config = dict(
    d_mlp=1024,
    optimizer='muon_variant',
    beta1=0.95,
)
MLP neurons of a small language model. Each row is named by its layer, matrix (up: input weights; down: output weights) and neuron, and shows model dimensions 32-223. Each number is 128 + 24 x the weight over its row's rms, rounded and kept within 0 to 255. Numbers have three digits each.
After each neuron's rows, "fires on" lists the tokens most often at its 100 highest values on Wikipedia text that the model never trained on.

L3.up806:126126135085147145129119109127123118185129130167095128139121112082148125100116106144103119139144146108128112135156135145160159127128096142142124128160114089146172121155155112139145122147071106100117139142096082129167139144114118159156130133095126173126147118122187095107107173090133102147103096136105131108128146116094149115109152109106139178119175126120091134117101147113136088087109086145122097138141110125115102140141112134128096140127139136118089107098152110115128142185151175136118125164120136108135110124098116131089149125135174134115120121133112122169145106146082129133
L3.down806:180138158135157106131144098072117158150132145132126118158118134103077078136129129139119131129148117134118148099130096139097147110119172116146178140129109123143087131137109123124152112162133152168103103125154146106130141126134176108132136126107100061105119134109112116148121117117182124137154108113176107164151100164161078130145117123129105100121146123194121133085133143132127151152111093084096207147086140091089149150116128182143141155133141134118147142109126134117075134095137095115156120104134149151166087154160142128143143155112140116147121128099103133134143136154127127118
fires on: "ld", "on", "ill", "ad", " are", "il"

L3.up298:091125146126143152094115110134138128137094147120129134141139121077181136115111131139142174136140153130129107164143094142105151142112122114139143078150114124126155122099127100135134070118138096135139118085142162098105116128137122137123123094121134109088099168155123133141114122162174122094163082139181116099126108122104144119125128164182099104138094100150123098117119110138127116082095146114165125122085124106177124156102098143138106156138095140111128143137145131099181107151129189116140173055145111108145121124119168175148145107157125181140132126119141138128113121129125132104
L3.down298:183111086115116120171107131131182125123077134133147144096075126127174087155083097144156126128109133141102104137137146090119120111147108148106112136112174146140137130101097110145118157133109124098106141102113136165140148142115123111132116110100095077108134107129125112143099144178099172106095126120153137125124121165139104146161127166148137136111144089102159119145101141130120161174137107157159144151155155141125117122150149134140148118124113102135130162175072111096147119112113123119137129124136120104130164153123144132129152078140136086113125132183128128124149117181134131122
fires on: "ore", "ed", "es", "ound", "n"

L3.up295:149084123121076136116136103129084104174129130123144102143122138098150132134156122148117131127147159114142105116107108108173140173074126160116145089116078081146114106131079101144086126111145122112170160099122126137117138128129137091125163130139105170120154134144175115159116135116125097143128146098095146160087110084159094129124104180135103088115127124114170141141114124117092132115151102160115075179158114133121148088131124132183105120069088153135093119103153135118160178141113142157115169121167149186154136153149141151113126159135099135115135115125150140122147142136123115109
L3.down295:088144159131101141102134111165183140114134122105120103147120119147107155133122090126130152105123097139131095112079183091153158104107166133154118108147146098143111156187119125153130149153150112143172075115099105142137119141098125135152155106087135135179131095108125123145110122126120127131145109139125066125102142116151109130048134171143164107122106097137114134078130124104133135108118104112102160083122130152110109175139167123117114123120091125130150141085125124122142133093169135083124149119126107092138112110140152130182139140109141129107133134140160100198152159180102110138
fires on: "h", "em", "y", "p", "s"

L3.up940:141108093174119139159131153145129150123072159180112153107102131142116119126098100138115164134111152102159108169143135082164138117118116119106132083126108106157141122121130121156120118137108104107148143121146108110104128109102137103139110145125112127134147146154124133154102134161112165160126139150115120093149136170121099133169118159149158156157132126147143140145129111150106125135127141092140153167122128146045175151156128123141127116084131140143087159126120121169126118105124135139136130123175099144104130160176104109130101115165141111137153121075126123154105138115114143122
L3.down940:166145193154175119138154150156089130149127117126172107165159101114190128161120191088135177174110138146143136091111150151162164108121155157151149103127126126101124122132117110104101142117127117128141112137101115145135175117155099097119121127120154131150161106133126104133102163088109121124150099144118099058109112107123141153124123077114116100123156098156128129107102152099121128099119117129138147129148109143135113116122133123135128121107140079099158105107131138127116124093158116156128128142102128101134083143122136085137125101150124147075125103142121148184150153125137125170
fires on: " ", "s", "ed", " in", "es"

L3.up130:134088100129119101078141154098136136147134156151122113135129105122118104170176147175098170130168101119176114091146093098140121132163148133159096118119132143127124189163114120118097090144138154139098140128101114144062136130157130120129129169102122176111117109137164147134115120125157122147081129134096124086108155066121125132104136151121128133137155159156133104152139144160157162130126095097180140130072126131137134131131064110101143129119140130148125169151174109118139075119116127127121104109125150121135143125110150128118162159156153121108146089125091117112092109170144117120
L3.down130:145078125153145122105150142139135131142131084149126084150123155115110118167146113080139119096116114110186144096143132102132175120123167102130154134167121157139111136131099141124209111143117164136129151126129132133103146143119137121105119108121122101116089133091142160117078089135115158147153132121177142139128128146139092093126155126138129153115099114089098117126121108118107157153105127142133119101143193106155114142075082119142162124103107125133129137123151107112090095099132157149103161151116113150107105161094136136084156110122155130097157121113120116129138115094093111103
fires on: "ld", "ill", "an", "S", "our"

L3.up586:116132135111104115126120107120105129130126122146125133156154117143128111089122115138145098129134117117134083117112111103074134103135120125101136129114148147127169133133131144123115142107120143117112161135169129100118081120096120164181113073152132120114120139126130134072118120139135133139095105142168134107061119142129137103113161168102072173087129098117138143172112128124120145120096127130162146192131114122084158094156115159046132158155122112114143133162133126121126115138101088146121139121113139073126141131110131138134156143156143107094078146137106103109131153164106151116
L3.down586:115131139115139122165072132107152140112115108110114115127129130156151139169108085158128124145118118138129120162117115092125132131151135092124126130119144129099136116144122069145133103129117079150128133174100136089099125087162133131152120110098092114149093181127093105149117106131120107042109150102124135125169108163115143131155164142102144139125102154116157134106115131117109109136135123085143144066163076079104118141134143124132112123130163100161159137125137129116163116146137136095130131113138176175123150095119123135104098131167137105130109135132122138130175114159119098113
fires on: "w", "up", "uc", "us", "e", "y"

L3.up454:138143190119158115129129087121118166129160143127100119190129144113102144151149133122107127119113155121088140086152108143091098147138134168094156131122091129112121136147108150166127142123126150118150169177102108147122131079094144154116131120120131130146148125142095125116114112134139119120073145158118104131103130105145162128108108136126097128154130093108149169131061130124126171107128126116074108169133156148113142150139131142135155153165149107137090139103153125118103111144171094149116102106129122128142154101134170105101149139124167105169098159085109148097075120171126135118
L3.down454:124144145129175131099155117151160115134074108089120130112129118152122109111157109184127083103077130132168111160181165117141094113209172122143164132144096161172105116085148145147111117138103109129147105138110128098107161173090116146098072142144118109134145125139137122142133116179129124137141116123133110142126138149127103103164141150137117128093144150148115122155171155085163162109109133099099134139112124105129120150116100131135142070127101137111107126098155139178130111111123131091105133133143086133094127133121123149089110160103124153109139113136133143157144136119093126068
fires on: "e", "a", "l", "il", "ac", "le"

L3.up977:090144090146130119116110089153119114128103121128116108144127133115150101082127133093176137139136104167104116145126151170108095183103167125174138147168158156109117097107150110165140093167160121090154152144112161153162133105119152152106102159130126150115107147131170164113119137126157125103100164158124112125121087112121120093124114118098134092134130099167136154116157144149124098122113150104102095115126148144139131123136156105152139123107130136125169126129131136131143116103186090101148145177150147124131154130128160140151132119146121143116151155146154108126130112100138146150
L3.down977:089068124174163084132142106118119144131126161101162137128099085087158130136132069143171183112111100089158114097120128145125130126121133102142095120106131142150153149118115129113126141127145119118129113099121179101152121079107133163128134130129151136148138122143075110109103063115189098136152151140130150143110119114151151171118163135141127156128143153158114123091155153130137100115112145112152099169193149070131063135132103141132136160114138123126136105106108118080132107133156175167128130121117114129119116102135127143140131115106108100099116116116114169139146158098132063110
fires on: "im", "h", "p", "f", "est"

L3.up564:158108208104138098139147152157099139121119139117156157135107156096092098082121145126109159144130128096099166119126125136128138157121135134146136119108150141150110107130139141170098123151073095128131131165114141160148130149101091128129158097152093128110102125134135116093090111112178135188138121138121093127130089149133131139125107125136108128115157102154127132137120124123134173089098120119157083129140134151092099130135124126149170131143114121175136185098126155142126079161132143164157134132096106102162140167109138188099109115116104170107166094085107072133141146099152134107
L3.down564:091120114146168132105137149104188109137103169121138116163134132108101127110123173101128071110127144174067111120136107158124111118135156140115124088127133152175129141113122142134106114084120149075120136123112112143119172094087145116120150096111171141122083157094128155096169128160103109114101137097143138112153146132072127153118144085135146111145115119156157147087163102116132136128150156117129165132116156161183127101134132120102123095115159160102130097105145120127148134116104150101159109131102116118119151106137140119126109134124140107077143121161168135121126129112097132143
fires on: "x", "a", "il", "ow", "(", " "

L3.up955:152099114138150119168138195145150108117161094101085123123116189123138127085139142134147147108113129126133149141086114133107141112109097102123174105143177116089155148121100130129141164124120151177165137127141121131162162126149132112098117104119133154127096085115133148117152117138135146097122090121154150132144167134133130122098161124117148144136121142129127174141104141164160119141096127118116128117124114130077126126093121162128120132154093121095119110148122116129114138177114133115092108145144118125099112143119136133120138081135113108134153149150148151125170135145125143136
L3.down955:164077121118185110143114193135173077130150110091113139125120140118138135088118146124129132108144110148137090134141095103111125114108095100136143138109183132122110139157111107098119164080116186150134110154142136124136137134117137116109130106127126165126087083121102110109162113141123132132118094158133125137141153133131101116121156108143140165123128115123133121122135146149151156122123104159111134110126119150085103108096129141157134132154105102136133126120160124084145139199149125079107123180122090148096072160119126139103131134142116139126128163148128163112158135144122171166
fires on: " B", " b", "A", "7"

L3.up119:125158090081167143140081141166100101101138111147128142105110131086101137109145117129131132107113141152138136111095154154100119072072112098128085115136146162112133118102124142106143086154147162174126112105147146125105168175155100085108148112120136124128126154174114153115127095127113151116146118122135113081139120152179113142130138148179130135133108116114140158073136121109146127104149173085153138103088103162147157170153137097101108105073117115138132121096089144124116144110118157148127126135101147105095132139153146109109128137137148107146104126120136117124151168152110172097
L3.down119:151107132123166129143109155195109121122095148149111104146106103168127155127155133111111143153138129134096136116129137141110109102113093133145098138126140144129131110138114119107096116092191152142096123184135126134109143151112107063144117119137113142111194153156130113113101108077127093127166071121120116074104117078126121177102140136125139124116163129133114091129110119092162140083159091147133115165135147135127130157137113159089101134116112157069139168128149140129099187096157147138174102157134113162118101109126111137087113138106117096120106120129098149153115154164096145160
fires on: " an", "n", "e"

L3.up545:121098148117131114117168118133149137128093149127113135168149104137065127112132147153120144129133105127105128159134139150124099146157132153134150076078125145115073119136115127106142162144188151162147141135111117116107126126099137178125134101157084166125152154154116153157090148206143148133118117129135115122107173130118128127168120152086157139109150143156113166122122138119146101139105095101106120165153110153110108140149117153107164110144131141121129112129151094131112122117132120159141105081092060130104123160113093137133125088167099121129145166143106104097152113108098137161
L3.down545:169090111097100100107172106141189102130126107131126132132125097112124085126124133122130119133127121105165101170157123127128106121149128118082141165138179109172156151118127170126168146128128123106088106119134152092130120086119113191130147123070130118132123156147106102160142092151113069128145155152131157094171130106127137086110195123149149118155120100116123112136127153142140123106160155123117108099133103166154158104096121148107111143097122078111091151101102094144118108141108131148124109127107130140153105112101105111140144172135121137097153138152201102159121126143087105156
fires on: "t", "re", "ed", " al", "ro", "l"

L3.up22:140182064099104118118130114169138123074132104120137107162127100156148165120142170159091110147134126149108144108121125094167112119144117099119152102143116145140095145142114141169114132136141122110145165118136132082124154128126126142129170128165175128146141117093144108075129102135090136135111130127169116152105157134082115146145189109130119167141106091125124160113139110128170144153143136152156167115132130142154137149149089142098136147117157130125141132128082102108145114087108105159142144101108123135130116100129172104149108149139162143070154089089140139112149159152116112137
L3.down22:125142084160156120099192148118099124122129142138114108118171124155125128179148115137151106160127101155060147105126138078129114107177112156098121100121127081131120140120124082146111156100113086117070135150123152146118163111112103149119113092106114113126129149128174170139087167079095124146125108179101145107140179105166109144144123129147133171108097118115105156150103095118126113114112094125166164112118124113127120104118144146117081120126147144111123142164149082130159160136152132127140143078150129118115114146159124141156158156123140114133111157141127135123117148123136129134
fires on: "n", "en", "ar", "t", "ing"

L3.up627:146114099114158110133112121151111132125127108096146147145167090143134142111133114131179145101119148093137125120107093132153122121128089129164119138132117160155144109096136146178124167131090131122132148109121140156106160189080123184101094119158146112139151118130141129134106178101145148107172153147141122119129116107106102126106098178119086135126124127115132165127109112126116106126126134103102108148177104122109099130118131139159155138116130146136149155113148153109088169118167145139146110118135142095138105102134106139099098143090131106083172160134113106101153183131164168111
L3.down627:118134114131190131127109096116139116154119121156122151165134111098132145068123164114130158090089090116148154104136179126128112095124119114152119101122154165114136117167122089125114130113125135087115143119126136099130134140121126141133092140146141091144141140096101092135138157109095179109091124154162162146101098121114152171132116097108108122136102097128088136163153134146131142110167128142126118131130143130148129155119152178147111144117127102134120104144189076127130137119122079121120105145142092098121151097096160137177089142148133156131164107171159136092126139073098125101
fires on: "ing", "ity", "es", "al", "ge"

L3.up278:076128156116141142152155125125124151141141122108124112143098150129064105063076193124110133145122103129130155132123119169107087105174169097118122145107113121105157101099104140176152145137134084081106110134102131112128176124121162134180121136120157156102091119154171119117112114160115116150099137102093138115130119134131092128116158125108120142126110121114098121151123154089122168109109120142125147128146133117105171148128088126153101127130161141179147104116145139145107137128111108174164131121165144133127128099126148155136118126127112111104098107120109141108149135076128149131
L3.down278:072111143145156109061074149093129106144134166117135140107120083131104128093139137103108132119097108133145130120125114094082142112121131119121132121114160142118095116162080184147119133107143127110131141114108137108131155136121140133129129144133145139145125145099160101090095128099130127093132127150127143151146146151155131113123091167099147110166111092149163147177069124163132108150135134139160119148124122119120144092138129122140144112154147142089082154114113162122100112162076089142146144112107117084186144153192175070125113113135120135088103147126118151127134127100144112151
fires on: " (", "("

L3.up82:180106100142135108108134105129131121111110175119104128098181119131114124144147142155163092080120144118146130147145113135135111131109108148146085116133157119141168135122122138134081110142122164165089148145119168181154065176112133085051154119132133118129132134113147106126120146134151128182138176135104210110130130127153068156146140111087134174086123086121137139113115136129127137097107135131125115135129155166122128073143141109136146130152119106127122111101118148155124076134088125120126109146119151124156165134099133135121122126117104131156141147124111087131145120111188153115
L3.down82:154099123139155152106136175161135148137080126149091117171121128107172095133180141100128071148090129176105125159154102160131153126136166141148103121104116152147108106154123126138094143110120118125097155139111110146128133083142152085087118123096137143114129123157120128120136123154087062159110158139166102159135106123125127101159132111158137161099089115179163184088133101125135111160127119129126115113116101118116075094120126121145120088129114121119136142111112139100153149119143122138148142113159112112117145101112135141161104151096168122144118133105099124169090137131094146136
fires on: "al", "our", "F", "1", "'"

L3.up81:147153089162137128111119111144150132154130128141122129101145128124162136139172137115171132136137087138102105105102149114103147147136125108094131087101122160144121127109131136137107071139119092140154133114136059100134096133143138121120109097125134141117145100115166104110107098127103123129106125104152115144160117163142135179109089189136153128137123132113165153126115113117124152081161149121120133108126127162133153081160118107067135116142134099179156119133114113167115090163142173153116148123146147086085136103123130080155086128158139120132092094158085130127109161103152141131
L3.down81:113125169157188155117134159130117096114093141101124161132097126113137138116190084126090131122147114118120123138116104063092124117139126133147116080153128096172101114095126118110100139116105141135119120130105154127094123146122167124136097096146131173163116124153104139115098122142105100152150134118143117124166109090156124106125157088111164125119122150129134160135124160125098125162113079162124151163156141133106173159156116094112155139113125141101162106133117158118111121128151115119067109134122147125149116084124152130134124138139192141117152100134070128123093159116131117095
fires on: "e"

L3.up215:150104113161124147130123127118128151126123115101125091124094121097175088155142127124172098106149142148148123102141175117105117107168129143127161093104092147136138141155125139149146116122134164164121090155091125134130127084140102106137161152095102141105096142105112107113138173131144146158143103153149106118066101085153130150138111127117124133107152145094168154093096136175150108123114112093152121149143128137124065142141124170149145172088139105150119146150116130113159113098175144149108120149134149109175080134116159114150133078140112132117103139091145136164154137119168164153
L3.down215:109098152135134111122155122117140079157132105096119146142115163122111178114191132140186103121099136136163121091143084130116136134137131138084151113141137101145141147131156135121151077168110104158132130106103171095119126119142079139163165110136124116100127136163173107143135128098154125134132103093144102083104166105169145061078104149142116136105100150100135134121113098173125144126099143109099114120136143134098146129165130133156097111143091106121137105115112122151125174107101105154120102123138102164128144127119079126114108148149135157160120080149129114146133134133129103162
fires on: "y", "r", "o", "on", "an", "v"

L3.up340:114144153140110114093134084123134135158166136093115137139129150124146139099170105203130158138137121140134103153122125136122105198141095123130159121119142130111090099123112130158129112101126138072112099103179092142140072136092096146122154163110112124124155104114175132172111128116112094129105116108150184114107117151098112120143091171131115090127160105199100140159140163141124140163119141153145111146148137123164096115144117128163082186114136160097090128129134164136150132152165083132161130112152201102166146131140155131118116134115112118132151138140085096117122098142140105095
L3.down340:127134157090128138151105150148100131119101127118121141114181106097155129103165107125148088128140162151089129126138149151133093151167117109134111119116142124095130126128069098123113148111144164126114161153135116163130163136128131113141110135115096128151113131080155122140141102144145129138200128125129079152179121140111146121128092114137112113125103152162156139109127118114148135113168156065090129108147148130158139115126127092124129171131129097108131134113127123103189100159148152149167133130127115148114131160139124119120152121143124123090143098136158103086083120099115106133
fires on: "-", "ro", " t", "os", "ric"

L3.up608:123161105176145098145135142129150143127101124154113162116130143130112079139135166131118100086160158137121110135127097108123130138160104131161165147127076117098158122092097105136144115084086112120087101121115155117155105100088132145143128125151098111161123146138108154133152140149152105126111119085104146173112144103134100129102079139126139126120106158184107152086163136137122146147139121130120154129088148124100172188143110140177135091144162163104140086120114194102143119091132108131122100140139145127137115151182129111140116137090112145156102138091129106113105121172141136107
L3.down608:105154148137115134128165128130171180158099070107139180107080165122133104110149147131152087110139104103111145142160129115180138113115150115129160129145106117137155150132126124103099141153149148106116118139137165096137080108154131164181149111109116109141150132118162127110124144126119092133115085117135163144153122152161175121141149120153173098126105154079157142094133147116126114163133140086139083110089158160111140119133129131113118111148085114120141103129173133115123082163099161109108101140103101102140096113126112110152095144143133119135103157091186130147152097099131136130
fires on: "ow", "as", " t", "t", " pl", "l"

L3.up335:158126117157095103133118131143113146141113115105144103104113109111184126099133131180147140167132152115142093146094113159130143136130109132141151147122151162116126115153105130127135127084148142092122175156151161087104117129174090107085121123102156139125119141122149117072164128133147133116124120149146129107144094143156075143125110138117148162133115180132055157144101137176156139138087170138165089103150168109075119075139134138139148129151135141143142116112126108152151101137133120137162124121150156144126128096128108138114181109142141110163134161112129133114124112130117113102
L3.down335:137112121164073107145132137167163140116144136116127097151118160149134135095127110152115132132133152144155137120133106107141094134105109140146146136136110093158117157148082097134094105133103135094084138148154096142157109155162143102159151148120131158089128115148087099131166106115141147102158138151094159106117102121085122168141133100147132098125183121130118157125133125162129151084142179084105147144132133123147130140114148091189114139145134137094092141116089120132161115100111119065089121121147128152148122138163096136123123143176149171117136145123162114121128145128151129172
fires on: " t", " b"

L3.up774:118117098163121110108141089143128165157117114124187160151122151103122117111166164121129136131121127129128135114092073133080143150142118156111109084109129104160084127105138094143132137114128083172107131087108137200156121117172165122096096130130094115166131121101171133130112107142115116133147092130091147130162120152127103155154154129137136095098117122158107106137138112167132117118137170100108119185083118150125157131087146132101104146146153107158112110157141119123125158138125148158149119099134142131123111135097092137158138104140138114129119129077129110168110179115118139150
L3.down774:168129171131150158105084141105107170150134128124072119105147149128135125145164138132125146141137104121137144109101140104141122115130131149121130160120120131138127153167122144086122110117136146125120123150133108156098140106112101144115139149122112132129110160093119152101116079132159119152124132137188102140208108147110123102133084115074131094127100114110145133135106129125123181103114110144172150066137137149101138114130138150138117112128138071152139087175114149136100144116123107094123125101145134083155132134105094130130134137124165076141107105144086156120168092092137082129
fires on: " re", "m", " ", "ed", " h", "ut"

L3.up386:146123114155139154132134103148135108116115108150099132146106169116160109139106167108091100132170104107124140126131131126116118151113111151118138140161095123164115175095102151115112101155116108127103141115137070082085132113157070115148094132136098132139130126164129159101145139123072115090108165128118179132199155130125124176166129138124170115140084143160095133114155114125107171071127151108146133126143109132104167144112117103127163127110144136138103070135130124116104126089132078159108174166133128108139117112106095122107128075136166128112107135124158119128120136143158134134
L3.down386:082098138120143141155113156143128146187177114151130130114079120121158109132151111127119140102155129139126139070100143117151092126137115137092139156105111109111120131145103154146164153116163161134126152118178118126097152105093132105115170182111128185124130116127115158086135107115163143083135147093148113119135134183138152130099132113093103116148143171133155153142124116139146145119132111140111107136138114123133073156148135124135098101106105151104125129156099103122096099140094142145119120115186059150153121119109130111114147143120104105122124082117152147127119109144167113138
fires on: "m", "p", "l", "d", "ep"

L3.up268:137134118100141137095154142166160123155158103134151098062116142093149122110154148114112183170165147151110147088135110129138110152090108121142121110158149141156130106105128160112078130104086132163099160092140097095131134131119166088135140101104106163147076126143090120112132124124134140116124127099115158144121113134120108129132120126139090149159144107103101154103168130105132152103074146141148148138161185074143158133162111136136131149140110147118166125132123161115127170114089168145148123129150103129132120170129125085109140145130113139181106120123096129138109138190128128125
L3.down268:163130131121132121129123102175129165107148154111137132087184113098145108098121133097078153167078120137114091106137106104126148140134120140126172142148126166084154138099134137147134136129110119078097166106127128133103141146120178070134154117112131149148125104122170090090130173144074152116150123145132066113176105120114130156137131170131155134122101165160126173129118165140144159093134104123120144193132115099126143134172101146127099155152136109094145122163094101109083140133126128097127131112156107117170122139142103117114159119151105138148110140110122152105112122172115104116
fires on: " r", " he"

L3.up217:128116151129126161142116109165069147142097118135186123126137129121146144161086175111105117126142118133128132111136123136149128146141116114131119135131166156105136165165116137139143121141055150095144121142106111121145127131124127135154123159070131123139126131095173135107137137139175137119163080137133155105119085133115108123155139102157145110092096112172134134148106121130113125133118100114173165121099080112100171125166098174143151074180156129100096141135125093134151128122139145129111087149155133131120086122134108087124151143158134107101143143159117125119126159124124118113
L3.down217:134118190139098150134135123094164105170128112113154127204145106145132175115142088118099167111118153169121115126165148148095091116122112183129130163144130104126116132130150134132108164124148148118118141131153139107118139119138130156140160092107127102134093122114095107113115138140139141131139108124120142165139159110084113106098102134108123101112130099124107157122152147126122092129155125136144144126141155149134099123088164152132101120147142104140176131111167078146147133130062142107141145116122118101119130078109105154123136104130177151112079112121137149163110135163078103094
fires on: "on", "ent", "in", "t", "ly", "as"

L3.up674:161130099154133119126141123143121092142111122119132121116119085137139143094144160113184141130102131122136085120129115139159146128105125109125170129147079099101091133137103111187124128163109118170124123122123138145115103159148145152099104111128132089145087165136155126131135155131107125091137134146104161086112145111148123103123110131116119121163119103160082133134061139110142109115134131175167120138153105145153097130115141115087170163113107177122118169147128156121091159121121132108139147135152137095145113139119111158138114099133118133096128151119142153135115159091066144180
L3.down674:131128124111143119118120170113090128106115088093151146147132151129144149124119151115111067114142149158110164149139137144136136133103144202129079104073123152117121157101131131111122108121084150147144113138163146119122135116154156066155119142147106152120125137112092122139081130117111145115109095105144127139144118135126137127116146146129148147151169092112133148076125150139120140126191168119133134153107137128110138111126158193115119140144112112140158163156097130104133140127142108150134132063114155158121117166146145110149111149144125134130133176139103191140104102144119153118
fires on: "e", "ed", "es", "and", "i", "y"

L3.up208:117091142176150144121085103127130134140154114075138148139112101105141101122106093120140144088093126148165132125138147172177123113106124094134102099122147101117116166105136152085113100077120150095168154139146105127136133160196130143123118166117147142132069134093112122094142128119104105088115126101133109088134139088143126144165163087150135101156142098137097099113100130142163136122100141106146169159150156153139082164148113139153133127135082123110136086147124142158140132146112094123130127144101143124142126116139090172106078124108151122118168102107136158125136116122094109106
L3.down208:132149144130144147111167145147136136080154109180112133127130113084138142107084109127170131107088144129143112126137147154114138143101124165141151162136133083115094139097093128108142140140147127108109136163129150101125094170154087185106080116098172072160121118028173133137133152099130132141140118132155102114113130085156120108105100114122114112126150111129138119108137137149170121139137150140124120141124097171168100090126141111119130143108155132152111098120114115133166174164079127105136162110126155138141092142112107108144110124144140103146132133108168097130164149107118089145
fires on: " C", "id", " P", " and", " A", " In"

L3.up796:119103144107136127143144165133132103157132090102100145156162141126130097147115139137126129155144133143110160146157146162125157136111132132114158107107169129070125136130153168103129122130167158175135129106143165120108116139123136160148100156123096170143111137135118093104160130112133106106145122095089119128115107146158079151139096123132157134189124128162154139123153171084140145136155115143155160146125125145104129134111140137098133090085112101113119122129105159118143136112123131166164128136106122124178089118121146128114099132092086138114152154158109114143119159100142085089
L3.down796:165149140147152144159104086129116132122119110164138112136106116136170127152125146110122120103085099139088165144114140126125113094159140130104183136100114118142107107108171095128125153095128090107119116094155096121156120109150116106119151118149124148160126135138148149120094127126104139089116141077126163116104141122136157152145121183104113161097121143113102113090126121148108153087147151119129081163110124095108139171143175143114107159111108146163126148148172144141124099147122201093091137185157101103126114138124098144123090111131106174090139133158094153132134134095106096137
fires on: "d", " r", "w", "s", " s"

L3.up983:166130145173161165098146148165118120139126154142131065144127158096142101111129127103121099158151151150174159122084098135148094162159156101117105093132152114089156109139143161102205154078137143099089148125122113144108107100153108081086087159151143157110106110147132131110122099122117117134153148134142122123139150106149103139133119140118156128121108112133118130103163146140083131085144140140141140138122138143111137098118128149132136151151124133129170137121135120119133086108150082139175130083130102101128142095138104149129128152145070143112172139174110151096104165088149146146
L3.down983:143115201123114121130118173147153125150111116120117136083097142125092141146164110149148101117119084152103126114131095135155125138112124168146157156175153121097137167129061094102211144083133162097104129124102110119158151158124130122108121134126102141181166155118121147089116128150139076106105177138156153133117116135104105128103138161152121146168103112152084142108141146088128120106140159141135117110163122139099135123072143137098118144140114087137125117143153167171110096098117119122192111120090132111159084118113112127138130163102168134130095110144103151120072096131107127105
fires on: "m", "re", "F", "N", "A", "E"

L3.up906:125145135135157108140136131138138127104098109105102121153163152112088085173098123105073167153074127164116128084145096119106145110134075129131105092123137126140111118170116118112183076134088116154137156166130113133108140132125166122125124091138146118153126119151065112117123159111160124127114148152133136136077172091141107099115144113144096126115144160128139124123132161148167124131172139158120122143149121118166128121125086144096144096135107159145141135131140154147151098107130104130124142156132087128120122113162139131127129138128102118120130104127125121085116135094115148103
L3.down906:131153147093094123137157171130103142129126089150118153119188131120149149102139163156104161128152122158118127123107103109108138141145085124101130106120063114139137088111136147160121133136135132130156149120109132153134129152100127165171113112091107146111102136145163104128104118099118126124136151156142113128130149179119117106122185108113143180090111184094149073083120097128205124116113077115164120131109133088149138134136128128137131086131100127166092106091117141109109151101145109134146145099188168150115131111104152128175140112127111144122122126158144118157116115125134137137
fires on: "il", "n", "and", "og", "t", "d"

L3.up306:130090104154109133116132113174171140174139176089133133165133163141109107100120186119115133132157107118127139117090108135115152134135144124123142133141140116091137170128090132100136130158121153098117137080153107147128097120140118086141104123189144157112135103143122104122113164109095108178154154134196171098114124149123098154166136092123153112100100129103127148157151099121154146117154147081150147134150160127123125134150128167101147152090118118158118104108133109172132113120094114155118138075125119080125134179157062149135147092134134121139107127095111108113114119090130132129
L3.down306:159137195112151113115115137113076128118133153107109170104127141143132120141109144138122191171139139170136114058161147145116136127104126118132188104141124105116133121143088118134121116139189152126081130123110100133130110131123147112175160159178109112119104141098094126067127110095131100129105145146132141126101090145115136167134107118134127109175142109137150155104108121146110153168128111142119150099147116119130096136146113131158082123120167132126130154122138128077129109131104120141146099114126054151152159142136174111138098153164147150139134118141128123146084106162081163152
fires on: "s", "m", "r"

L3.up59:154126096110126129140124145145154149149151099168142123136152136120120087118116124124144165131104144143128166160145086120123138134140096114115183124128125107067115148143123151109132118139149141135087124120145140113129136144083130141139096160106128148134157125152118116135074114119123127116112139094127138144145112151152108104101145098179147142147132106155153126084104106120141151140172133154111114121184146148193123194156151103113096167139131120114158126120122141147108124119155127123169098114141121128157143109066084138127130118141146126082187110147107082179119070101125129144
L3.down59:141127155137128121122154079116088099100147172139167093162118104119140081098119161164180145151126155108145146152129150132168144157107113154119091129140087151145183128126132149097140138102113182116109096086129090128157155184147068152145146132103150136103129171137103146120117150105117160098144101117117173127145113098125127074101149090162115122124092116099110107140101161137138124126126130103092157148128144116140142112084111133112119110138089148091144116140113138137129126177120133134145133104149104137107136096104117113190119111099126128097116135145115156104154121137098144061
fires on: "er", "es", "e", "p", "ing", "N"